Part of a small language model's weights: RMSNorm before each block, 611M tokens.
MLP neurons of a small language model. Each row is named by its layer, matrix (gate and up: input weights; down: output weights) and neuron, and shows model dimensions 48-175. Each number is 200 + 30 x the weight over its row's rms, rounded and kept within 0 to 999. A neuron's up and down rows have the sign that makes its largest values positive.
Before each neuron's rows, "fires on" lists the tokens most often at its 100 highest values on Wikipedia text that the model never trained on.

fires on: "t", " an", "ol", " alone", "ing", "or"
L6.gate170,243,163,204,183,223,220,206,202,194,234,214,167,194,221,161,162,174,170,252,198,183,249,189,205,188,184,193,211,216,217,171,211,231,253,156,203,220,231,244,226,218,257,182,193,222,190,215,238,149,199,188,214,193,194,254,162,194,157,193,208,191,211,198,218,179,257,249,195,209,200,252,230,168,216,213,206,164,254,212,229,236,222,197,201,214,184,235,216,145,208,254,240,191,204,203,238,253,203,236,190,163,160,258,206,220,210,166,174,237,201,211,263,217,197,201,210,228,193,215,158,164,221,174,198,181,161,184,189
L6.up170,239,232,197,154,163,213,241,203,188,191,248,229,209,177,215,150,141,176,148,210,227,207,196,214,202,169,216,210,205,178,188,180,215,173,189,238,193,207,243,181,151,167,211,215,197,171,208,269,219,237,159,156,246,239,202,165,198,163,186,211,198,210,241,224,224,154,190,225,202,238,214,246,201,213,215,171,214,211,230,213,198,235,245,200,213,202,210,157,178,200,216,142,174,189,166,216,235,177,152,215,253,197,193,186,212,168,174,196,233,160,188,186,230,199,249,223,174,200,251,216,203,216,199,242,162,253,240,178
L6.down170,176,191,181,209,243,235,182,177,228,154,187,197,217,242,146,170,207,184,244,170,229,176,218,187,140,184,226,171,264,152,195,241,148,234,207,177,199,182,111,209,255,211,172,181,189,198,211,194,198,171,206,209,233,204,179,220,171,167,164,183,188,184,228,211,210,175,135,165,188,231,183,203,212,253,217,226,196,264,200,156,196,212,250,234,195,230,199,178,216,174,169,157,219,194,164,246,233,226,188,203,194,158,225,168,242,232,203,225,218,246,254,225,216,190,190,207,193,242,209,239,234,234,215,184,186,190,240,182

fires on: " W", "z", " w", "w", " | W", "k"
L7.gate169,228,202,196,183,191,179,255,117,192,200,219,151,213,226,168,148,201,165,180,177,198,188,215,208,144,189,221,217,226,212,207,167,183,211,176,223,172,229,172,219,182,241,199,197,215,217,149,176,237,225,242,185,183,250,149,192,155,214,153,247,170,164,154,261,180,211,196,196,187,193,191,193,177,230,179,215,213,211,201,233,187,170,233,242,181,217,293,198,196,141,155,190,192,201,182,229,269,175,205,215,201,214,198,221,266,235,208,180,230,267,239,222,213,221,208,201,158,155,225,178,217,211,191,153,235,196,185,209
L7.up169,257,136,223,197,198,215,212,195,186,194,148,212,176,231,150,171,269,167,261,201,245,180,198,161,177,210,201,235,186,176,187,167,201,159,168,195,166,212,217,187,216,171,161,191,179,240,225,223,242,178,202,144,217,186,210,187,189,229,214,165,182,196,224,240,208,192,189,183,222,196,176,157,237,200,171,202,203,208,172,217,190,208,154,200,200,177,157,170,219,240,181,214,172,180,183,193,126,185,215,175,215,250,256,235,159,175,225,170,140,189,173,260,251,194,167,259,205,198,179,183,170,224,260,172,198,252,163,195
L7.down169,179,168,203,156,230,240,234,166,141,211,218,184,177,245,175,211,172,181,209,166,203,201,172,126,235,183,226,213,224,171,185,177,164,236,159,195,199,251,212,192,218,191,185,152,218,222,238,215,206,150,143,218,219,212,163,187,222,236,101,199,193,249,158,211,194,177,238,209,197,205,151,221,204,187,197,211,175,209,155,167,230,212,205,212,208,223,155,215,214,177,128,183,206,182,195,221,214,185,231,179,191,228,240,242,173,258,221,164,178,208,184,190,236,225,216,227,188,195,171,195,207,185,172,187,147,199,170,182

fires on: "-", ")", "c", "ol", ";"
L6.gate678,202,227,158,208,174,195,194,188,144,181,206,202,221,193,213,204,200,213,218,273,253,188,187,182,202,191,197,230,207,166,192,243,156,179,209,230,206,249,175,138,188,206,183,182,205,254,152,166,228,169,166,171,193,192,241,253,211,202,245,232,244,190,221,177,227,245,238,208,173,219,228,247,231,218,227,174,220,191,212,252,208,196,230,131,181,176,195,190,167,175,230,223,190,266,157,146,169,251,223,220,262,205,250,180,219,201,176,222,183,211,185,210,180,191,223,211,224,231,225,212,262,191,255,206,164,206,180,166
L6.up678,215,161,159,204,222,184,199,168,243,187,278,188,225,201,220,208,240,204,209,217,227,179,196,213,209,184,196,211,189,231,229,202,236,153,132,233,221,218,177,203,236,194,175,135,186,224,192,142,181,157,190,217,220,198,207,194,225,176,239,259,153,181,212,179,227,198,185,172,174,208,214,157,209,221,188,153,276,200,238,212,217,184,204,207,201,178,208,178,216,214,176,227,134,210,159,139,197,230,187,264,228,214,191,217,165,242,208,224,240,214,212,136,206,180,203,171,225,162,232,228,220,218,179,142,176,153,207,202
L6.down678,224,187,180,164,180,194,188,188,177,252,204,206,207,212,216,159,250,218,194,267,203,215,228,233,189,242,253,223,202,155,221,239,202,198,195,214,190,224,192,216,215,205,178,226,201,237,174,191,203,211,159,86,179,198,209,221,189,227,194,184,248,217,167,196,196,187,203,226,251,237,178,197,183,227,216,163,205,170,240,164,212,163,204,240,167,162,216,140,220,196,237,215,180,256,171,184,249,188,235,219,202,218,198,228,193,188,181,290,176,196,206,248,204,182,209,221,241,220,186,194,192,209,210,283,221,141,187,185

fires on: " def", "ok", "if", "am", "ick", "und"
L7.gate583,212,257,159,191,214,205,153,233,189,169,206,224,200,178,165,213,240,231,236,195,135,172,205,183,173,190,211,214,191,249,189,168,166,134,201,199,172,222,219,151,175,191,135,177,238,258,171,204,226,169,213,187,225,169,248,269,156,199,178,167,216,177,186,194,188,219,189,182,186,179,236,238,231,271,188,237,209,194,196,180,208,215,211,141,159,193,205,193,198,133,254,190,202,258,153,174,196,167,181,211,215,196,207,191,221,236,217,198,180,185,222,151,183,156,204,194,201,184,166,188,221,143,183,196,168,212,213,179
L7.up583,185,203,178,174,178,169,188,172,170,196,204,186,223,206,194,201,201,261,250,221,166,199,216,187,118,224,198,190,226,231,198,155,190,210,174,201,199,185,219,211,222,189,179,185,148,218,150,159,215,214,239,160,258,217,180,143,254,231,198,112,245,197,270,217,227,221,156,222,207,180,188,200,154,212,211,231,205,186,230,187,208,217,238,195,215,193,202,176,186,193,171,253,216,212,172,177,191,225,167,164,193,246,149,165,216,238,193,259,219,200,239,194,204,185,191,219,201,204,163,180,213,244,175,216,168,207,230,150
L7.down583,151,192,192,192,265,185,169,186,208,240,202,210,162,219,208,211,187,170,219,180,196,199,177,198,178,234,166,210,181,222,210,165,235,201,144,197,192,252,208,171,204,188,154,189,197,202,229,211,201,156,245,250,208,191,202,238,220,196,159,178,180,185,240,234,196,164,209,222,142,215,210,200,271,198,208,171,223,259,183,230,216,145,230,186,219,234,154,180,187,196,219,183,188,232,198,204,259,210,139,160,208,185,158,174,197,190,170,262,194,203,229,262,233,249,229,170,194,163,220,207,160,245,235,199,180,216,188,221

fires on: " w", "w", "W", " W", "-w"
L7.gate358,201,183,243,212,208,193,225,172,180,228,161,181,130,181,146,206,193,173,212,218,240,215,141,198,223,238,228,244,149,208,184,198,183,226,169,194,208,223,191,248,197,129,212,225,173,231,194,196,240,171,191,214,144,247,191,213,182,239,205,222,215,261,205,184,220,133,161,214,163,189,149,182,181,212,209,202,234,145,208,225,163,169,186,227,167,225,237,259,235,144,192,195,229,218,228,189,205,203,177,216,217,252,214,187,155,275,173,204,144,211,202,256,190,205,207,193,208,181,169,174,176,206,173,190,238,209,171,149
L7.up358,224,111,179,192,232,195,200,213,188,199,195,216,236,235,183,254,235,186,242,168,200,179,181,159,254,279,189,204,200,191,199,153,239,173,240,203,226,198,195,191,178,241,190,238,227,213,228,222,220,204,207,215,215,211,224,232,163,187,219,182,132,191,186,215,223,163,196,187,215,179,208,220,192,160,194,227,151,199,209,207,195,245,165,199,255,202,169,190,213,202,224,216,232,198,240,215,190,173,236,198,231,262,179,172,167,247,193,202,169,238,202,215,225,211,207,264,140,179,230,232,198,194,262,168,207,190,213,157
L7.down358,202,100,220,178,223,192,172,151,169,184,217,196,197,234,221,223,197,209,208,149,225,188,154,202,203,214,214,255,205,221,172,239,224,244,149,175,207,221,218,200,203,223,211,207,220,237,129,273,209,162,246,205,219,247,186,224,174,207,184,214,251,232,194,170,213,165,231,187,201,236,196,197,180,222,190,202,142,222,162,157,224,233,180,192,214,221,214,216,218,198,174,215,187,169,218,163,192,191,231,207,255,206,209,225,180,162,221,182,117,198,173,232,216,254,179,168,171,216,179,225,210,155,179,211,221,181,225,176

fires on: "os", "S", " do", " San", "S "
L3.gate516,190,211,220,218,204,187,228,231,170,183,197,164,198,209,186,189,202,181,171,211,205,200,256,192,287,235,178,228,227,195,183,229,189,150,247,190,173,193,194,149,226,214,202,226,192,213,229,202,243,176,213,205,186,172,156,188,188,160,178,210,228,189,214,145,232,156,220,169,233,209,165,144,265,205,194,176,197,247,241,216,180,180,189,151,217,227,167,244,216,135,157,151,226,140,161,196,208,234,209,226,230,228,228,177,202,158,202,209,185,221,204,207,157,184,185,196,132,154,175,205,183,266,161,214,253,243,159,236
L3.up516,182,200,217,204,198,226,232,196,198,165,193,198,145,235,221,167,192,186,205,230,160,182,145,207,240,156,180,110,189,184,241,177,215,196,183,230,235,222,220,199,204,155,192,175,213,196,181,210,220,125,240,192,182,223,198,222,165,186,211,185,187,191,210,168,174,180,217,242,189,237,177,170,207,229,193,222,172,264,187,216,200,155,222,107,222,203,198,246,213,270,205,142,175,183,198,209,263,224,198,229,205,223,175,219,185,247,234,165,200,210,237,227,187,201,228,158,142,147,230,214,219,236,182,195,168,197,217,159
L3.down516,242,160,165,189,135,231,189,227,207,203,173,198,197,181,158,122,180,210,219,233,204,201,212,205,184,171,202,202,238,174,232,206,227,177,239,213,180,190,193,188,222,201,143,146,190,184,198,256,209,244,209,171,201,186,167,181,217,240,187,229,170,234,241,205,233,204,203,243,181,185,181,253,261,180,187,194,172,214,224,219,216,220,196,236,254,229,150,248,190,202,154,185,218,194,212,203,206,193,165,223,215,199,190,188,191,212,171,184,160,157,168,209,151,225,217,248,155,176,198,209,228,194,134,109,183,192,246,213

fires on: "ar", "ug", " Leg", "l", " review", "om"
L7.gate531,210,174,221,202,195,169,149,177,213,189,233,170,187,192,194,180,183,214,234,191,235,229,235,226,219,174,179,212,223,168,238,170,206,194,230,182,192,180,196,175,228,202,172,147,270,178,256,219,217,176,195,206,192,213,205,156,226,190,256,148,259,202,187,194,217,245,171,250,153,226,151,203,163,168,187,190,172,202,226,161,155,183,165,201,166,227,197,189,197,195,202,192,245,222,176,183,242,207,145,213,160,185,166,160,203,181,171,146,131,221,205,214,142,225,236,218,243,180,147,172,198,230,231,142,209,189,186,204
L7.up531,229,223,191,156,172,197,169,193,188,217,217,172,247,198,260,176,199,195,172,229,249,231,212,179,254,231,211,177,212,204,151,195,187,220,260,191,178,165,185,229,198,164,210,185,178,224,172,229,188,191,176,181,183,164,213,189,137,216,244,203,233,250,179,207,248,144,240,214,193,223,145,191,130,196,246,155,166,176,205,170,186,189,220,224,188,194,205,204,235,212,184,165,183,184,237,209,194,203,201,219,159,217,164,175,234,210,208,181,179,200,232,232,161,185,209,207,168,160,150,219,247,156,251,173,212,240,168,183
L7.down531,186,155,153,211,224,251,204,191,175,208,154,179,246,204,159,234,177,210,194,155,224,215,257,240,211,208,209,175,175,231,186,215,200,194,192,203,201,218,181,189,151,210,162,183,222,243,181,201,189,213,222,179,228,200,196,211,238,206,207,190,157,212,195,204,168,208,245,170,175,202,172,215,189,195,211,227,206,191,200,174,225,174,204,201,226,133,228,223,202,185,176,160,141,183,226,190,216,208,203,207,177,251,203,213,233,170,213,217,203,205,219,151,190,234,222,245,150,237,261,180,205,208,201,193,237,183,229,144

fires on: " W", "W", "-", " well", "R", " | W"
L7.gate462,214,210,192,206,215,164,219,210,189,248,187,183,216,193,206,239,202,159,184,200,248,161,223,166,222,228,170,213,190,251,186,195,190,200,181,165,220,161,173,208,228,210,205,218,167,185,222,159,162,190,193,148,194,238,185,193,155,174,212,197,194,191,180,189,142,183,176,152,159,161,181,210,136,210,217,194,303,173,178,222,218,175,227,163,155,170,228,224,223,199,194,182,209,203,205,256,271,181,198,197,196,194,247,230,249,224,220,161,227,216,164,240,265,256,157,212,193,171,189,234,207,144,222,177,249,163,181,155
L7.up462,228,225,151,195,206,212,181,183,178,227,203,209,207,186,262,210,219,176,211,180,210,198,205,199,224,207,186,177,174,279,203,222,205,158,148,169,207,191,183,197,223,184,161,188,179,238,248,212,184,241,145,218,181,160,233,193,239,208,219,236,224,197,202,244,166,164,207,170,232,201,159,195,159,195,209,238,256,195,202,220,204,174,215,169,198,255,173,194,197,210,235,176,204,205,237,217,174,212,208,172,164,204,151,260,175,295,211,178,218,244,186,245,205,189,218,197,248,146,203,174,216,216,204,263,222,229,160,183
L7.down462,188,212,224,213,172,227,227,212,206,225,208,183,147,183,249,209,227,264,224,200,182,174,179,159,190,246,200,245,202,211,157,193,145,177,176,174,201,152,229,135,211,236,200,198,238,204,191,193,199,219,208,198,218,146,227,194,239,232,268,200,250,210,196,222,244,174,215,185,215,179,151,232,220,149,206,223,203,218,216,251,192,209,210,171,229,226,169,160,240,173,172,207,208,211,218,235,221,227,198,196,180,202,122,192,184,191,185,153,227,202,167,220,222,205,216,204,167,192,142,199,176,242,225,179,237,239,228,228